Weights of a small transformer language model: rotary positions.
MLP neurons of a small language model. Each row is named by its layer, matrix (gate and up: input weights; down: output weights) and neuron, and shows model dimensions 80-207. Each number is 128 + 24 x the weight over its row's rms, rounded and kept within 0 to 255. Numbers have three digits each. A neuron's up and down rows have the sign that makes its largest values positive.
After each neuron's rows, "fires after" lists the tokens most often just before its 100 highest values on Wikipedia text that the model never trained on.

L10.gate93:118115145130104146158097138155102151088101103112138114121084135093106137111158145166105088140110110131141083145131139121076167138159168161091142133143113145125111096114099175125116088138162135141158130073179106124147099142121203164137134169110170123149121182102163148133089102129161171110128110117142160089121135145127118130159139131101113166145136122145129162105168111116129128167136
L10.up93:150138148146104153116113155114134134133173152192097103155100119093147139134113128106112142069155114119113129126156167126149162108107132125146115149189149095115110139135127128098171125105125093142133115171136133141122125129126122151113160163115136080129151101100113092136119127092138163142153131096089113103149121076179114131102114095127124120142142096156134114137128130156087076126154
L10.down93:097161108155141125152122185087115159122142161114139134114132125075141123142144163105139146131107137142106154113141148144150128173118131150155087149099131107091155119148147102134135127143138151132128056116114107128087135140116124122134132155121123111122088090119124135126120090135151108147157135114138111103111104108059134099130116131162107105161130107088056081172100143118113134144077
fires after: "\n", "| ", ". ", "ch", "for "

L4.gate262:108129134156102105170090112114110143128133117151100165124136125150130094131128062091115141118064146148112143163139090101131075143209154160108138122139132124170149142098159121086105096126118125118118128118134128098094118086115110109091111123098127134164104157110144125124139091132121133139102096087106111159147112129169125112156087164127081138096130127137123159104124121124131124132168
L4.up262:109118138142173143104097137121145112136126161131150135136161074105141115148130096109138140124161087159089144141133140140126126200179136127143126067175153151135156136118136139153154107131141118113120142171105133122133066126141146129131141116136162125104131155156099095134109117139118141142106136109155152108131148141156143107088126112178125127124116079130111154126100171097101093123110
L4.down262:102074101095165113110124140164121147135100153104121130116122158126118167133171112125155114110135147153125159126133107117137125103113083116137116097132168158139122094095157085163119117177103138113081149190134149150150085154146133095132105115123095144146114148106115111140094103070132145119082146105124119111107129103163118072095130097156107125138149116139134120106088146082132110128090
fires after: "p", "P", "c", "C"

L9.gate256:135149171145134121132100156095137106118181108123092138148111115111114117112105087163188174160111102127089169145140148141157117159142115110118107172127175140124142121080125125132147119135145193092093145135119114135136076106125114148122079113143101134166108134143145092115112102154112134166107103148091104163152119126141126090125145149169141103100146128126123110104125139126136155129147
L9.up256:081147121088158143132129149131139102135118131114166146127143161128134135084139131107164121115092121174119119143151117159094105149148106155140131100114106150154119135113160125123115109089165129136138152147155168131111132120097122122137080147167115134167107155139135093142154100093175139147140148128127142147159136154155125121137108117098121086124097136163119111094155117115125149102087
L9.down256:093106165136141133102146150121118094116102159141150134140125133139141162144166131157128117141142103126132160074132154115093122111125152147107133213120094128167117145088096122104084139167128106149101116122130116152126091144140123121104195157118131139131126173145123134114124149119120140118140141128132133172081133151135139103144130133146151146128121150099105126125145147111082162152106
fires after: "c", "bu", "k", "at", "C", "cent"

L7.gate784:089162110163097050130120162137136082109168113136109129187102140137150131102128139102055151108133126133143156124174103122156125107139135104112122121147123122138124131123135140151138111135174164146148154106082143100143133125169126116120112124128135108143122089115144140128162131120137113141152127141099136093115110069154115144131131109122127162117110181105111159139119155104146176102131
L7.up784:142146125130092141118084116139150087115099116073132110096126138124132142091068101141091155090169131100111142127142078126124160132132175119144089111118111111120127106104097147133133136133118135135125109107175168088118100141095169142117134177108173099146115161117082147131128157083111146118118155112118175134126076157097122091165113150113134134146109136121116163133131136121126140154141
L7.down784:121125123137113117103136164156101142120114070142124131112085117105103164159153113138145132106090142112077125126146147108086160092123118133103099125128141095120155118111131132133137122121122085109156119125093071190144125154131098101111143093144125151149128089133133161098116126100152161145143136114073098110095080121120140105132144152146150077114126100143095139109139128120128148093108
fires after: "L", "d", "Bl", "D", "B", "g"

L6.gate350:148120141117137144131132123131096114099137081146110153128125064096146103130136130141061129129125095155134131154127115141100148137054093145138150145202144131147088142109086110161160127103133146152127106133150149112138131145142106131144161120138174110165136143162149137158163092111160157157133093122148144080105113128178153172138146150116126107139121123127138115153131211127119154139148
L6.up350:148103118110130120115178101135137095111120085070141115097126144145122148101126058156115167111096121111088125124171138159131135087087113108090166110091171077125111145142113181156097175092132139105110141129089164114103134109121155115114097140120139126163133147135113120135166183104118107158107171138148177143135126143134154139137152118146169131141117149117124134104160130125140101137106
L6.down350:115152132155138130098110150179116118125108087138121138108138114088125123159149096137143127117115106095146143070108117114120117125096117139150144159127080156134116108117088126148194144107180121193095084128152091107159182151129118149110139153180145099118110101111138117157091096128130137174124125101135153122087127117117106132146139114134156073148124107088098121116122136107129148099115
fires after: "M", "D", "C", "B", "b", "Br"

L6.gate328:180108135134142184106094122149138112127110118143105168144131095077073153103137134128140169108137131161090162126127083096128116089122147154123124114138127156132109131141122146104135103117137140114074138172115122103119091121134118106146136143128136076148155115102151111147155104140157148141107110076113100158145115117141152101102163116151147114173167129122101128132104116118106155144174
L6.up328:130151093132109129128124099094118106126136126135097157111134107075155137106162068126138158119103115140111127150091099076139132172182142097131165132153114184124114110090184117126126095113119106134177142168129132116110126119123095135107106128105132137133100118083118126141089120091171145108104124098117121119137123145140093078107064120134116091090118094162120116126108105149101133086162
L6.down328:126124105158135147129107143120147135177114114101135164125153126116071121103132179116148143128148146149150155143132117136151114109119143146132107120155152146094146144145153133099122105168147140140083164125127096108161089112136112140109113108171111139126135143094123161110134125189147101111099134126101154118100157122147099120133084109110156138168111150193106175140096155133124120135112
fires after: "c", "C", "re", "uc", "rec", "ass"

L3.gate346:130152117073093105138125184195148125098092101088155081110107104158117138114139149155131157133136098120116133151097138097150144141114150119151138109085131148145098168114125134197103143144194114104100106117134124102109087154162129129094133161109122126176153122128126098142147133136147138126161156119109133138122162152139166146123147174156084104154159104126139118125165144127138087158099
L3.up346:149126095103085113127093152124123122155121158105143107122103131083136134158129131142120147145109068142102140137184115100124120129122111158130086121116083137087093113156128157156116157138131089112115148124159103131071117143165117108124117141077116130176135081132070108108121128122122114103189152108161129148110158109136129096099146147104106135165141096136081118124173161100126113146123
L3.down346:089149096126116120168150122150140109075132164140135113084120125142107117159104126105143148118112109127155139132092129136132142148144093125134146137125094160115111173114145123131095152116120138112093131117101101114116092114128123139087101140144123146177108144138122167131101118120108116137107107140124134119140136153140125134193152178087141127150121127095150102092132171137061076122142
fires after: "t", "serv", "K", "at", "j", "tr"

L7.gate6:146130182140122105115155146106167102146135127130131144127145125115130125166140138083126178147154114162099130121116120104134153147146138147156138147117181096160136122130129115079126083136151114078122120121162120098099128153141141169081100160077176150139145111113113144153103157149142183109133130173132150116131180128123106142140158151111104118177159181139127122139143129121167124116080
L7.up6:158134107101100161133116074156153176121145110123131149136115122071133124151106123160126098109131085120117145124102156109111110137092126103096113074139100122103101141122090097111155101140097104118103145142106139093121096111128170141124111146108151202179135103116117122183124087137136104141135133111131123150124162140097138107091135164147124102088153125145127142115181126147122146083096
L7.down6:117110148136146121092142152120161115118166123098095139115104163147120093143106105116145112147178113120118155109142116150127127113147088095112104148128127143092145105108112141137142099137150134111175095113130090165099140130160127157072147152113094130130143160140102126143126102101086116120152178157157147140098161145165105130115119155146130138136138116135106070094109105105133092141120
fires after: "ad", "ch", "B", "t", "att", "at"

L7.gate461:150140103110131124137151131121153127148123136118107164150081152090155104118102104156112105145137132103113143127132114110126151159153095109111163117132108094132121122099133111106166117160099143095131138132136104157107156169166137136166123132181169087186133130106101141100156128094114129129154174104115135154121099129129079182159123119133105103191112109163113164102129160105171166143123
L7.up461:106136115133075129101093115151124147125115115144126179123117144115107124125088092125115118171105120134171143136185161176120132146110138125110127147129158109130139087120073109149175177111136103159179111059093122143130091138132166124118122113105152132100144113124145150156147118140163149150127129163128122152159108134125130106134101168132139180119124163137162095126149084148156094145108
L7.down461:111183105111137153119100129103153140143094153177129155102107105095147153100079118150111130186136183103139149146154152131107111124157096115101128106107134141112134114118119088118145108128143115159135100114094113087137151119145100145116156164157137108154125154179141154116132148107115116144166139095129118157110115136119155132123099142157123133182108099178122142123151123110139102127154
fires after: "w", "e", "D", "at", "u"

L4.gate719:132126112093102154172134129153113107111091096117125144125143124108115076107143085178118119135085096144071103135111161155090083158153131146090124164115140138114178099111133072159154154144139135130146144139124126140103100125125095114154102144118114145148132109142131152148141104121084103132112080119106142165102163136144086132126141165125141121132142128095121121092097138172095148089136
L4.up719:128142152081120146168133125098121114089107107077134102155128101119139127127147088161131163123094118167098143071117116161101093166141127187126113155101094142126112132119124141100140116130151106130148123091133123124080119159151080117105112139108102114153121172110132137180137110119105102127092083124059125151093172133156097153105132159124097089120113149121118128109115120102089105138111
L4.down719:124089127089139125149104082124148108110188150124124088176116141116135128154148129131149143135127157129123160083143106150115145115167138109134097094126113144125078140083145168141116131107119096138103152111134107123124184134144098082141124127089126113111151167112140139120106110139142117114069187146124133135108119087122092116125167092131128120113088121151136180160160122161109121120106
fires after: "c", "C", "B", "ad", "opul"

L7.gate857:146133137122149121109144119079138123129115064106147105134141149102147152119143099170128154138107133123153141121121130124123143149176133154125096114069140127117116118150176177109152106131100139131148075112132161118087126162139143101162107121142129138134114104166141159148138152114129119148136113125108109177070129178095143149163060097161112141112130156149170129103112133133141078117147
L7.up857:161108133154126111132125128118082129152106098112117135113139121127109090131090136149132145140134134110108139103105115118095107155147098147124095135083128157119078132121116151117100152129112093140108119109110129126121160128179099148151095112117138156126084107110162105141113105138150124167123097124081137161126098152126140111154132165127100113134133158125111118124130092159120138118125
L7.down857:144108108149125078108160135098167126117163140096116090127118150137095104130137104095120157104108110126133099125116118104143172162162143094148141150169163143125133135131136121148116150134112143142115142182153122131186087112108170138128128132146148118155121172142150103117104125126104101075073172120100144092117176103150180136094172122139149123118131123118113135137144096162082135166137
fires after: "er", "le", "amil", "av", "v", "n"

L3.gate220:091142129119127053109158102096132090124125125150155126131099091126140157137135150134116126093133116151101151096151121133150120139120169169153107121086137132108139147118127143088139182119063145100135124131092145153118158123115096132147096147137103086102147108108146134125107167161162137146128175140145117132109159102103116146121120157090123132146142163123104133084106145082134136122092
L3.up220:149116105099159154119166109175130127144145129141130122162112124120126112138088099122087127075102104137106092095147138131150121133095103120129108145076084128102099115128140123134102115125118104129185151112151126066109115091138104164167125109134131112141125091127111096138133132127140127118097137149125104137147150137126116131091125133112075146111167082103119071139143118145123139138101
L3.down220:115083142125099096098109121125078133146156086081146135142094119158122130113118151112098105152171098126178131142124129099117140165145151168153147125103119157123094142106144131132123171137128117102117116159115128164141148139116127114124126128118149129121117112112122100114122156164091126151143139141152193136100125117132090162145128148151150062148121102149116077109154117093134121122154
fires after: "at", "S", "t", "it", "p", "ot"

L10.gate355:184144093130126170121124134150107123150104128111142145149118111128109132130155154133096129152144147108098116142168097103112142129103141178090182146175133122127123161131155115123130121104102134186102080139132103127130155125138133160131166184097118118174127126164152176103155122109141156154130075127119155128093123128113173177122123130116119137131135163114161136101118132176130149152152
L10.up355:146149124153151105130156135165137111115148147138125190113136154104135143172126128120081112119120135107097153139149125138171117194104121153128132123175087144131080148128169130120150135083136123167103139122092093127110103095148127152155115139066166140130120146123106104140174079064126161135129117148157146135107122106169125127129087123142134141132120135106172080095170099123164131152114
L10.down355:164177103151122111157123141130137076128129113145100140119112173091119088159118089125098082124097101129143143148106129092134149147129110118123153143151059141115083131117126138072126166129138123143107114107120133126107125150154165112159124072091166157095091098160139081109111151162124170140087116130090132135137150153134130090135115134154139121117114125099126129128138126072124101141154
fires after: "D", "i", "A", "we", "a", "M"

L9.gate733:153145138143114099120189147129158102131144083095107143123096104095161103151161096119111122178110122126099136143141107120109144094124111097109153157157124140107169114162132160096107140161156130119121135122082130144147135121149081160148104147126138133090141115121123130119118140167107148117158148160180104173101130089138134159155152125153128119123130142148113132135140137098145128153155
L9.up733:123114098171152144121114116111085153098106147118117170106151130152125116117118147098165109120125112149120153111151128114143159094141110131157091121147141127091128108162125129105150147109126149108125121100131129111120097103119122106137148124164133191114132112113149146113111151117150100138110140134131139132108151107132146106116129117129131168148108101132126099077107073136180097136090
L9.down733:155152128149119123092204162077145129084111115105130104099078112100122112093120096133126106145093155107099141134154103121130124109137122131117128136126119133116130114160121175074099140141148127110163137154119118162173128106185142095127100134125143120103090159092113134136171154181100137118151116162161083189142150138133122141191162140143103135126126177118102134138151150110114119160144
fires after: "gr", "er", "tr", "j", "u", "e"

L3.gate341:109117113116109126121141126111096188163141158114136100124116114133121115124120139158143132120131145152167117120133114112177132123101127103130150146127156138085084133057113085128108111175130133156148122130151119077157140134102129120142131120118114147098155088129129151101063125118142149123145121113138099116087104117117096159152102113140123137131130120115146118152138123120148146153111
L3.up341:098124119159116138130167112085153158111118087143130112129138149098134130155121128151168151093143093119111144128102133147107162104077133191126137162125167124141137131123121128156100129124089126134150110105098115075161134129094142107159088137087151146162154125116117174144121108108142125064143172117111061140120132150129132141103156130120122136159110127109134097111147130130068125157131
L3.down341:124150126097110087125158115083146138148107111105155142126092136132136143144138145138152111117154154146128121097148138115152154148145115078122162129123136120139110100120112086165084114139074110152118139133155109119121114156108107131131135124123135143129153144172099126076088152165097172131095115120156155155152128057113136134119112165110130128147162101113147158157127140141089133171101
fires after: "s", "E", "T", "re", "M", "one "